{"num_hidden_layers": 8, "hidden_size": 768, "num_attention_heads": 12, "num_key_value_heads": 12, "head_dim": 64, "intermediate_size": 2048, "vocab_size": 8192, "hidden_act": "swiglu", "norm": "rmsnorm", "norm_place": "pre", "norm_eps": 1e-06, "positions": "rope", "rope_theta": 10000.0, "rope_fraction": 1.0, "qk_norm": false, "attn_scale": 0.125, "bias": "none", "tie_word_embeddings": true, "parallel_block": false, "init": "uniform", "init_std_qkv": 0.0145, "init_std_o": 0.0, "init_std_up": 0.0145, "init_std_down": 0.0, "optimizer": "muon_variant", "learning_rate": 0.00614, "lr_mult_up": 1.42, "lr_mult_down": 1.5, "beta1": 0.93, "lr_head": 0.00758, "max_grad_norm": 1.0, "warmup_steps": 200, "schedule": "cos", "final_lr_fraction": 0.1, "batch_tokens": 65536, "max_seq_len": 1024, "doc_mask": true, "train_tokens": 503300000, "max_steps": 7680, "dataset": "wikipedia_en"}
MLP neurons of a small language model. Each row is named by its layer, matrix (down: output weights) and neuron, and shows model dimensions 576-671. Each number is 500 + 50 x the weight over its row's rms, rounded and kept within 0 to 999. Numbers have three digits each. A neuron's up and down rows have the sign that makes its largest values positive.
A block is one neuron, or neurons of one layer that tend to fire together. Before each block is what it responds to, as a language model described it from the Wikipedia text at the highest values.

Description: Date parts before year
L2.down10:497532367419441393487521497448428556533547495551478469501441508490510555493523642444514470487461498461518584419475503530541597428519400538519482467445517488553479547473535515536513556529515478499470537515585475425551501495517493481509469565470548517501520477426497508561604559552339368438
L2.down67:462463439641559504438611498429484481462440508496503540471474534495515497588484546592555550518534463501509615515459467483531513600431498506516594446536481549427457507509409556555440446439482531470438481502489544501483479536541498497512523498509566448556470568482545497525502449476426514533
L2.down315:427467448596552438534535528552498524618533520386541468506508534565525494501588480502472561524519544601549509482432440596545445418494453501570540538537529592510477491558420518471551479579556570516476402474426482473479455525581510562498492549480487439620432482437460555602502529494447492479
L2.down802:487507442392419490564541442529497535523568500469502449537430520608481581439547513480506496523551436423441558485405499540583452510489461439457469460413592561468524527515528596476519510465547621566492497520411495554549445529526551463488406466519522494427522583424446559509476468437577461556
L2.down1198:396435444475542543556496460446514417472443517562515401536429517424505538537595441469418463550456562568499510486442560602533463472465550453499424534517541412530590557399523544509469534555466429555512476479535455432495466534465385464459448569489493472555493503438473479439449496552544445551
L2.down1313:503455522478503457455529469427635488510448455555517483570446561515463488540498559461516485448535515526472536430458478575453488496543434538477550522524491604486533537486556480455607481501490533540538477480581508452552513482508491497540485433547489512464483510421455495480469538552475447497
L2.down1727:583496537503450452574474436448600571507503459516414422516490599469499500478561429508440492393463533449451446514459586497586564484453550513552535494455555565439549585475498470569477490544508392679530526514595511456537453457509444490477473494500567512490535437553546530488476480478515496490
L2.down1797:513395562496523503634504591542539405395449432561488498486527586428500546495492472541542525552431505567603504497508505506490533466464535488509423599459479569608477459557418515442518491484529503547544506634532472430491503522492511502444479495570532470591448597513442432510501485539527514520

Description: Section heading opener
L5.down856:524523492561461557479427523481533438476523403466500396479442448467544535422473463549507542474454594442566458457539357534560459443504516501507589454424504522583519536515438524504502447550489516503473507593572562477469602493491456511552509532563508549535496496522603448529576469505511543484

Description: Mid-word vowel fragments
L2.down152:518541528489505469488560486473404542529489528445550500554532478532486542444584531442580526492470499503483516539481502503445461457479503565483424561608449574542473590494465508496497470403483435466468517506520520430587561523500543564463496520458500513477528593441552527472500523347491457523
L2.down543:444586467456506478547550508517541533495425500531565474497529467492536494509485532315469445635462545525522496550498486472494436485541475455456454487588482550435532617394496430522504513525445451505474457388605447465498483509618529509536467548456471458540452489527550476535455542494510486465
L2.down597:516540454500444516560394471469600517529502455608527548515527499571432518468503587520466505581459529498498483601513515528444481457556445556490445473548487440508481495471518554524546451528518480508581505472469505466591513530580509419502505424506500497459493540487425503505458569536463530486
L2.down627:457441427549557519441427491476484497542503556464462487571506554436451516379540467546450530466539499488460446532505481413481548490516456504477473497496411528472483543507519499468488537517456422450501577573496449503466451426457554373554439539482494570409500503548472525532462539572483537536
L2.down1131:479500542449453561547536524511513453498482541475489495462569471476452444428424479473374618547469517562547461496455538589477420578392468549533485481444520494568475574461521391562482555521495514506507540528507543524495560573536493484559548436487550457499529513502626448520447502525455450558
L2.down1325:524523476484595470460453563496474594464492403545407492450464492524434554532574540546459380509485538407521553506504481422536477565518568590580439512526506494495545562454496548539473493509497473478543537453493483463518451425455470486539529454481463432486494532476547550512497532505506429493
L2.down1470:446467423592524476474505477527453486442555449461397435443554555541474627491405552542429491527588474577495575491458530432531472527470511525483540555605462515459414461426513471520485424465429513547572497489502489519443472436408460421545483523501536421476474498464477555441461573492529512484
L2.down2024:475500515508483434481487442523462465571540525458539499457504626538535516470511484571600557506446529487535428471514505596494451594427531566564404500556588507420514522456447565482477484451496518456513457549547489584541490563524488479488494511579446581518524531523458422545518572468493557440

Description: Mid-name syllable pieces
L4.down476:441563509518523561473433571566452531541493486516456457593467430544499484493468403564547482456507460528499458517518591443532429513465568566455594444520540499547514539501506459438561480460569545483453582541652589480588531560512515468494447454498485576574512495526437465409478548464364495490
L4.down478:459607484502472454496467457517492549623475478445431427513535453471438501516433508530454567572397608601569552523507497555454440443450553420469521530593529558424475548479531431509526508591491490559493500501527467437485446492588544566538494485526440525456491473512542494531459606527584504525
L4.down647:464524531498456456542474484449458527503541527444444510493535535550478392458595505391438440493477432518457491500505534522427483494531431531538449601428528548540442524473451430463488479450524489486495463447451549515492363495509555412485552486482576536422504491477463470448538581536534539657
L4.down1261:565518490523424498527595458515487603610505502536461552421497484504555466570497553386404527526513448511452442464576550564455509479572570516485505589408528515502392556434468451455505588475497477515528509450515524517542459504463569561551501488477560504483467445565566629537469436509603456561
L4.down1315:533519474514469395550499455495454541514482502472433536528470430463530499450459556431497440492530519465475480450453553446503549558470479592406574618557522580450462430513551524503520479585539504635544512587483452463602493553470526492506475514496533494469498478500543556468487595520505556515
L4.down1422:559376466525588527458532474461576552518485425533452475506452609542480583553498513578494476537391504499453484417514500550452475434470465450466485454473439425580533478556493499537577513491464462521464568579545500430468469519476492446518520499530534567516520524487568504443512502500515452506
L4.down1527:487443529453526503472528537480455546543470464460596556463466493513601508539548443454462393477490509515454436546563488593524458533463596591529536547510499452492425598445494493468600584512437524666505546583496498452538521525443481491443471453513452466580487538507545459512531510523497495528
L4.down1599:507467558513504537525625504527490621504493455476526451346574462480451515481450532503423435610438512488597539527444599530504545518518477512530497522504556447449407471560428444505559489513489461509500480469468455534517520554564490478603507449444505474492456488520519501414386499446543508581

Description: Digits in numeric data
L5.down574:469564497533345482510474498477424564431521485522469535557545560473499500408541485488548463412463542530485613528549446504634491387496487510646587545524499464410513448541450500557542578511523510499557564530514434496470385521473552498469488461495499517533499490425558483516485453525631430522

Description: Unit abbreviations after numbers
L2.down106:501513474545497551405490405522502441535492500499624464514465474500490543555554504474436478483387605462468461566494449435441477467479452474551496467457527511457469551513440527513501528467508491524527531468534509515507487485465553444489481427533516507476493430430545484478575465441462493562
L2.down195:530577548452536457394578522512452512451532502538431507469502371507457518479518538515525551491474462433558519493491450491440645595488518528428510503490559553501471421489593489442531436485465416532422493456599460471473500513528402430500532566491458446483458414489397420494430493584423431479
L2.down311:468368537312571509478457443450518561482518484454498609567483543420581552534446482409476545516491521492547527528577481553580509502499665558482521457523490572464489465502459428447519506448429481595579511457505411475522474437511392503515637466580517491515418564451476549398397498488376485456
L2.down389:489508528496500502543423554489561514501522490429532485533469487499573587431460527539475525427434618538426456383520499472514505603506480415513535567512488434607512450509534482491526456505565486511492399556401475548456416464541468544571554521447419553546483514538536452546365604459439547443
L2.down884:546445412582505435493502473439509485487487536539523439575481526537417481473529565480429538501442387456533628502484462445520475597391456503551566565480507481503562506487386460518548494515498496434508527557399555612519486447477418444474490463503471448502450512520473617510473385444487503520
L2.down923:573506423535524489566456543545500457499425549535521490509506573567604428415451528489559527441606401393551502503433474454538540489541564466454529594466427406497476440503494518509519473524518488485573496574454391526591497501461524499542488539574462490614435519522513547535492449481507527558
L2.down1578:500433464584476478532545472516497519461492514464518522508503509448486561596485448547503464461410536493462456466485450505476494464488479564549532485447563533464518488533367500502465522538497474511407490513526437576559450490536515466512477463593498484538518618490443486583552397444517516551
L2.down1596:500462480486568430471513447550573478523503416409542517419547537474466454508451504492436477559474492490430415433499477489565505527480613532486591453576561526406560581468509507523512482442511588559492488628508467524475506545549429472467529548454438513547516546457545498537562406508514513548

Description: Split word-initial letters
L5.down1457:474532567496467482473542550565486553481371534454580553504479426617462573444521498481544549466460488504502471438487398470545556458433567591493526565453462421423470497421494483549548541545429478470599497551476490438434480530507538498553494464451464467485495478596504472512421500605525528465

Description: Mid-word fragment tokens
L2.down456:394571537587537522517426609472395481409465478474456465525552530473517422466489498543465456474480446568523511499483529470515564476525453516525478467597473517577529477463470423508429444540512538490474427551457486574450467499439513529424618508531488431468509560505495497478548506546474428518
L2.down560:538406461522519543434461508448440475523511527511447434522479432496457497487453570560450458507497471508514490475487398611495542620519536479510525402411518517488465440486491445471543444509404417594529498495480499517490562557496495489518563445503508475530521549538404433508493565470485513547
L2.down916:505522591506489482523573536471461508475526524510527548501542472589493579575514497497496480562478493489508416476523457448505454458434483525501471519508509501434485508520540499553556454588551521381488514440515480452487419553479535630473500542476517434475526452459527630439487524493524582492
L2.down1004:522542616415545570518495516574427459469581478540579485514479435554494450487396506568584467424489487431508509470488542474522564593416526559401443450557628608441464498524430550478592495476464515477465426528429488506490498502577485449496510548472530488445438443520544489526446540589514500480
L2.down1236:523518466476506507532535528557508482531582553480571489508506637516455503479413522471510507486409523477497543522518531456486481493412438471444505480496507466508416471465514408544531472500514465517446484488498462538502489492454412457533533531516414450584523579536413598452523500468483419458
L2.down1462:525384462488630531470476432493495412488501522410507499424545600459423499468416478521530468504470476498543376486508441553550474519493423488558498488472434452526447404504523443545471492568585494487508564502447500444531498481582533482571499463549543510515543475529479467485558427485464395516
L2.down1510:522460607415464564425457518489463502570517512463594497559600542536549536621538490510586524477466509452364528538433490500459416485448469454503530527531510456537509475493513512514480473560509524499487582476565536511565532544444489529473458523528654469573520521511479555500416444550484444518
L2.down1987:415484480516428528481486525426467462527432518439533483493487444458544523528481524523491509444499455596544544512491414512492526512525467486553486474520496396511563499476471516444558556546491539439369515500487515577594476491467473600560430530424468400367541392505558584557480549370536499384

Description: Leading digits in figures
L4.down188:503533503450462548349446440503503426435584459509566483557561513582448537449468440490517509520569496559556512593524568511560540531389429544557423598481470409517510533523620491475466474536498462507461436471556459523537513562405434450476450503464506501440526638570571535451493549507506561491
L4.down813:475466488553431437601488449596473522467418411599394391584521550432602445521432497513493518553513505515504598522519571504534585503459551496502555491409518491530436493508501589565522580518502525482560548500479469582511495455460476523533454513475554518468529475394526645578511448561569513450
L4.down900:500579522488535496468466605557570466610382544474421565546536400480573473492491534412586513515473523465446550508401563567480490462438519489467473457523404505454466517573464649553522557477600453545550379473545466549457506459467464561450477443385570476439414414509414576502511500468546488511
L4.down1005:440484482455542496537535535557510545480563396552534496514555486486489503437541585549430540546526461528550561508568505458508420509479551358570426374463506582490535448465474553544553544434522432458443450614525501499612542483491559396515511464501563516517559546499419536453561492508493445473
L4.down1211:506556468528474511537486587602577475496491456556488526426548486577472538499466569530539433449558491508596500520451478430514474497514566489504478525445493529494453491564462482499481602551491549460536410567530574594430513515519543468548633459506504528478427480531499470515479453451521526543
L4.down1347:486446490432572529559470435453470432450477466513546405461474499492569444481600458562530536465581515511524513438502524652601503513546569539526436525509444485531484466536486432522537492494509390494571382565559464460474468556434475419479576488467453532500582536507464518418469478602560469538
L4.down1863:533450561557523611420542567527415533448547491463556556539503576498492570415517456510669489475468565500461578417511452527566600502532509514483578489467533393468499473444535507538445576484527545480602480476587549560453630456530408536511517528588467474564453486497469506515530414447444420555
L4.down1905:484399481495450532447533615403478561600450478506395461576476491480511524405529449541615541526506470484470417549564549509471524457421513477559487532430457489497526492448538502539508510501661481457558448544567575583397502439452540544454471488546461482483391532607503549450618445504482520590

Description: Before named agents
L5.down1450:436458538589488467556431405496475514441539429499444472433479475545421511467571527543516443479428469519486758567444513447488555521539470460317580440510504404445541386524481429503538429496429524419456427442481593498487503543541633425611553493580509448493515654542455432446489465476593502565

Description: Mid-word syllable fragments
L4.down129:441589453479501469520553562548438460567539495563513514514508438492476514566567412517487503557369479492511507406532543547533486487464516556504442547556466403469475473513525504481505439508548537494544559455503533474481539472460513433533448463502544491473489523487595504440500530452539476598
L4.down145:461524400505412538497472455540570462400485490525556568523533500541472485504473482495489437574533458562451566455470535515575483426484492327604414476436539504506439522471362523489456491512446497541551555579580464510524518489548456487501458486518511400489390437594527517486517586523478510514
L4.down450:506605545411582521495520403387533512398504473553451466511617486486561602505497505547420534493564541455547470509468545434545493600508439541463519432528445520495538442617519479467450483451522532545462518477514429562598440513486474457538467394495443504502537525541430444484559599549563531452
L4.down555:448555467530478501535478498577548461578502529503520385445416465491576535459477433504564486454534514583518514559491447500541453489453555609507460509490533521520546535492481507540512430481440487352483511433463470343481486417421607551478514481518430543486411488497563458589517530520470562501
L4.down644:506414468401462592406524493454482496445445464541442468503503415492599495502546532603498505520534502515423435479435439466528457476522533565467497482519467428453479475462489498512505510528550505523606502475532405568505434477518416509436504465414536524432444461457542455516466524552424583430
L4.down1371:509484535516509514514496409541375609593608482462504603604439456547409509496527579490420503549473551467531404503561410474452519480528495523616613460491486471444484475486525511470502563535561493515598502481520465468539510481520449450510486506436422579486549452560544435572532611466464446451
L4.down1841:423474436526507482529552565495654515531468402467468457478530509429456501516547521514462424499514560456515543476454544494587528519528534430537478431492497579406474501476449472492484475503541532530584544513513427469482450567519522549515492570524526468416521571573478487593457520579566523473
L4.down1977:397532549440487437411496481474478499462451509522549417536372415455619522626500497420458600441512580581447484500461501521545506619508479479551463551501440451549370559469494487482523515531493497502510440489551518564527527436404515416431486564450467433486458538515487440439432472437470463516

Description: Month names in dates
L4.down88:548461394511460578570461453463530531413570513504443438578525463551533465576522526450519581526526410487521517440470539431563449544524500574467510557462519436509424567496474473419440399507503514479500470432388491567488479498548576422494446523563506452501430419473497553501564474424520465424
L4.down192:554516512577477497533469561578468432527519562526578484484496526409501502541517584511458432494459530562505490497469427526508554496555552486541572371450496481478536435518474482531490515475434470456464534443469540493557561490551471533472508403550521502466508413519489427539486468472457564440
L4.down332:554430539496522528588498435468439571455474468403504495510513528403532474581432559426528449566493439522623558518501457486492488382516475406454564530528544454508583528473513491486471486562494528606452538543497494457518481485486420425529442535508449473553572476554574573597538412452462420477
L4.down421:460452457507467500497424433488473537468507511512428474556483541485406482555473475504547560513349553558431462463473422458522500552499521525493515513514485494485557423404457482497449530429563550502537514507446555495350507503539504531477428542511532517574556527435519492551529552451375528486
L4.down498:545521389550580470482442487519473415526522468488595521521492558518490489463507448527420475561532497471474451519530509409497566418458432484508480498500516501516428511406462469548497477519504451526477449570489558421483510493568453437505500528551583525553467488543445491482550494503499485573
L4.down895:580548485479514656469536469523549588470354436494471448485568571476544494529475485434589565593504474541517499560474435362485533578445479524472507438511544491473505423461567505601572492523521564436516461485498574526542517520493547455503525465541582614459565450552538574465605460494515614522
L4.down1010:501507414562486447520544505450507556525455497532623513566423502521480453502534528452448469482487501478368462526485495484502502584487528382467552503514492566477487556539522468499480494542577571558464550521551469469375503491537470545543561475543501437482519445514441469445522446477543520502
L4.down1295:464450495464473432494461478480556551495504468519467510510584466489539489476491438601546462620404485342406456495440498461500420631496455510472523531507483545508471447426540487577512465518485423532489448478450560567528482515561520424509448546518459454438426621468482514491488479528468530514

Description: Month names in dates
L5.down1453:438402489507562511438536462458522542547471448427538449439444567544510447567556506613484501519532479445499467514565577448480511562511517485539626526418518462472508558502522472532471538437555520555531537508532526514519475529510493556490448436414554458483485440449459614530578532523477437479

Description: Section headers and word-middles
L4.down206:515522606594575479529536524565491530473504470477549519352489584484498469493500595467456456531578483514491506559569447503499450422489567431418499533488500495520547461499558573429524450567463465445520545528497503515405443530490474461458548474532517538494512539503502506441451537467488461458
L4.down601:571536495633572501541436553486547424605425538613520439483496505510560469522457518435539460582467469501536441430460419494468429599542497497509467500475451567512570467460459487451506503517481474449480517525565478484498457596498537499496496503428522533408480457461574540523531542515488445426
L4.down693:517498497508596460496528456481530537478497557464550480405477546556531502500467492580477511556465502524506522520503462534447403484470471470574422461468419487480472554435468453580449538536434412458500523497446537457478597575569495449464480516544526473446432572489451555529536567494555563446
L4.down1455:480541583516544426470616511507494598460486526450636555557528429462518531508418486518411500508421532518508524446557579508526544479514546551557516485409507465487523471487517497448480481547531440449502490547525406579474500498444526424487501477462541558527465582528460487487515526444547527521
L4.down1633:548569447528437511428563449415494513507507504463481461461537448473496409528529477461504486479557396525463405525492445554499442418522557495585608555540516474483523543506522533514424487459512485529533574579441465401476472505486609533537477522573519578422516572549441459506549556545468467501
L4.down1802:532534513559537436465581472410548539406477476460510551514525459496499512562518509492488402423472497549479506559539561554593557515505549556419450459378573388582535491573485530459526465525537440513452447538445520442468448568479565473406514576433593481544489560486488521505524546482478424460
L4.down1983:514468552445411526496485579454564485507564476551544481644564578498502467483600509417429500522471567450361483531472392534554474507461542557476489511439610506396396447482429495510515526576586516472559489519479400540457525523490529590480524486424548445521518566484480549474477540551547490519
L4.down2031:554555502640446506469482528494505573489514550524479534497525451445550495518421471499458475555612545447501475547523568458515488548492477492539536487506529438503441484522535548538393495539496417438440525479509419489440497482517491544482533554558474526447517496547479459487543490536566534399

Description: Mid-word subword fragments
L5.down1223:386504508488464442456448524578462423401472560456473473533548522367603458465529492585486501599488455522510495419521441460517435474540417556404432462503523489483504496459506525499485498453558491559578459593455459541480534479437546573543553403524535513501507425523591521518414549555470527501

Description: Abbreviations before a period
L5.down1426:561489486461495491600507485424447557433620575441521427536482533531582434484542533535512499490494519562467524541426371565518466433542551491467445519431506466484556465435531508522575499427498546596578487626562445441368516476582447429498503402414482581400457449479517445449441558470552539482

Description: Wiki section heading markers
L2.down99:498605560572491540386548510458583554474523468499445503473452535497538422447505426492465517623577516503593435595549446540516479485461543537595556548447534530596513552526465525565444549467491600490412430528590491570518491502448500501488538424522463494491569499396520511548626521396584513499
L2.down204:508502525438537541568486474501484552468539559484517450505458463523499457439473475535449499547471390478483488402453417510541445552486591486463451509531433445475451527517477439567454617556517515501565525391500509509594544435562454494484481479524455472465559529389488546419483526450562501461
L2.down720:546493445553563477564394520535482506464477425542595459472502548431485528482567609440384455611516537578585456484478445478513433491503518524463502544512526392470522438524573523626417503598444400462437390431465396497425447437445485484466489504534473491608499592557522421403449475457476506416
L2.down1025:524512519535383473453550507490475490459369526457467545432588449463516529491543475487523462503456360521544467527462420553512472509502539513476522422515463542541491529507560520458467459499515413518474430506463506455567530577565489405528496517512511387472557558375513500530528469428420565440
L2.down1476:488465538567447456450525483554503524517453527460484526367569435574459521467494464504536559502575487586550502513487550492533448621534565505477549530530418507562525504450496429420528504481525494460465462521506491389528485522478493498584534517523454548496539521439584549491507496398577460485
L2.down1674:500486539418541569561484547548546608539480453516552544476454478544476521396493500616491477448458472439457557568439437453488481466467543566524485470566531448571464518531556487507523476502495529495461501520571539536502511519486459364594423444480435513456452499478498515583543550543510562476
L2.down1703:498486486517448465409435580450562520557505514490498540496549416556414566511576510441525452518479487452497423539516521496427504440532457463502439528565482618484487502559415515470533566469476431453500459470537477466487492567541517558437469496525553393563452528469506621519591532509530674460
L2.down1770:426548458487368600469556496451454437575442548485524447435529418495455516495478431571478402492489556480571499457456492503441467484524498498458518505601518511489501424537452540462455439500445470499492560527562468593528611530493565500455484414630566464483495453461526487442561565564592581307

Description: Zero cells in stat tables
L2.down485:468524436463534501506490432410503466434574539485476549561461564564473500440475450564492481588606596586530511528515549538461528485394526457472459480508445488462536513581466536567526512560560496418532580525446595518502470499554598483500471446499503477553537492435588495430465493413606525453
L2.down508:468522469484528476465529439592595444459481481484474516478495521479466522526543551514523475479493471498475542405412456502531466465472420487440523481478503518488571455508502419553535483310531477511521528536488494537515541492608521454417522483496530473490520409554468447475602426487430533547
L2.down1083:560535419441486492491477520537478481471567541418529512489523518400514474572501476502518438487365418477579523379524435610531567459429442499506552450460488470471566540574427435399473560511496467471488458413488471514527489511498554496509432437584470461454482467471528485472608497529478439547
L2.down1274:490573458473502341449449501496397427490472533459471443460535536456541458627518582567476542453465498483506487491509449571480502525504448580639406476586558413525521473415481546540465481562474546506498481508564472553559499589422527529510603447554431435567557530513496552471384571513514434533
L2.down1346:560450493512453424394494417525497512439466584504595495565469513554507460434476584481560560608538490447501612504494453522491498365460590591649436547521499434470443581572519535456555493488489625452429558494499467537545505427461398504462489505514480410600503502444504493532476413512575505554
L2.down1524:460508440603477481513544450540480585592520507498402434444554498471459565516472397472554542473461534519544479516499550517507507452366443455528509513452507544465487487557493529487424513489525473470451460473548598477422454501518515461537473419537463408518433480562560630530442528499530507530
L2.down1791:392454455516506524469410457464480444501464457557473447511561472467426519494618572483469530509457549523549539456491472488628496476404523518487542583508346520401576483532565528525522564534500527490499454506567519449482463550441475543552445525525474571510542495429463500495509482505504539506
L2.down1858:533515541543464475585471382589486459520608414429554563461533431391478489543425517600471501540495559524543517478443504549528518589372522506538513561522528476438554515507491513475570567483556470472479447528591463469509579436557569507511557511496575493491446482495445481448506523479503481443

Description: Domain and abbreviation suffixes
L4.down34:502538533530446444512462504485439462437459507482584460610511561514462566429416511516514486526497487516526568477516522472562501513520481465490604519451490454420535469440495538539527449463485503571512537517530516610516513557524485546523536544538551466550488406521408498468544590474553491479
L4.down106:530497472497489474438540500518498497420451459440543569491579558504462560374490508534497479463450481588505557486535496420523447592471418537547436590437493477476432492506577438523514515390475475552538517477489557464521472573435549449444507608474479431548524530467421495453595507509378525486
L4.down271:487429422481513475465481542425453461529490414538500576501445494480346494546447480493422490446537488447503491526449491503460416526499558511421517544490515553492488583505471518475456497544475548598499469533522435520451485463547425538398564566513499525524548441477576536529493482478585487561
L4.down281:528446486530477522456443420491517530379533506396542422449561447554521528530483446463476532523594583526482593482377450455454453505541506480426491421440575539531531444529605358562535497484492400485506449520564478446507433384504482433488580455547501498464427456543481479418454548558496557489
L4.down376:416531475523468458483479399488575569415407607502450457536513452457381437544498521498507570560467448472456493425528506469538521475404350467460483499520434459489526497525450552526428537495424537502458372464544502483528525445530495510464463484465502445471532405426505533536549628473459470511
L4.down613:568559500531440540566503486564472469496483519476524485484489577519529516559557570431480488399528540464367581565487460506488451545428480514585451594565404529452529485446539503477532426482529464510497470633502423583532489462536453437478505455530551458444493525509423432557435475478581511385
L4.down640:433544478521459568499572507445474466460482513438515557585534510511538521537439471495519522468546479535455575508520567538477509536443451527446431475447475440475429487518547575548512547425487505422579524531470502464585511463498452486478527573535480478434491506452479538470553452471563493493
L4.down1321:464542445497475541416387530561475526578505542470465455509400481421441501580531513522483432534477573540530602557523455398514473510598453508516440578591489518464544491411520456418500438513546451577492482486500582405561530475473452537507417511552601401490473482571502500530413482481414518445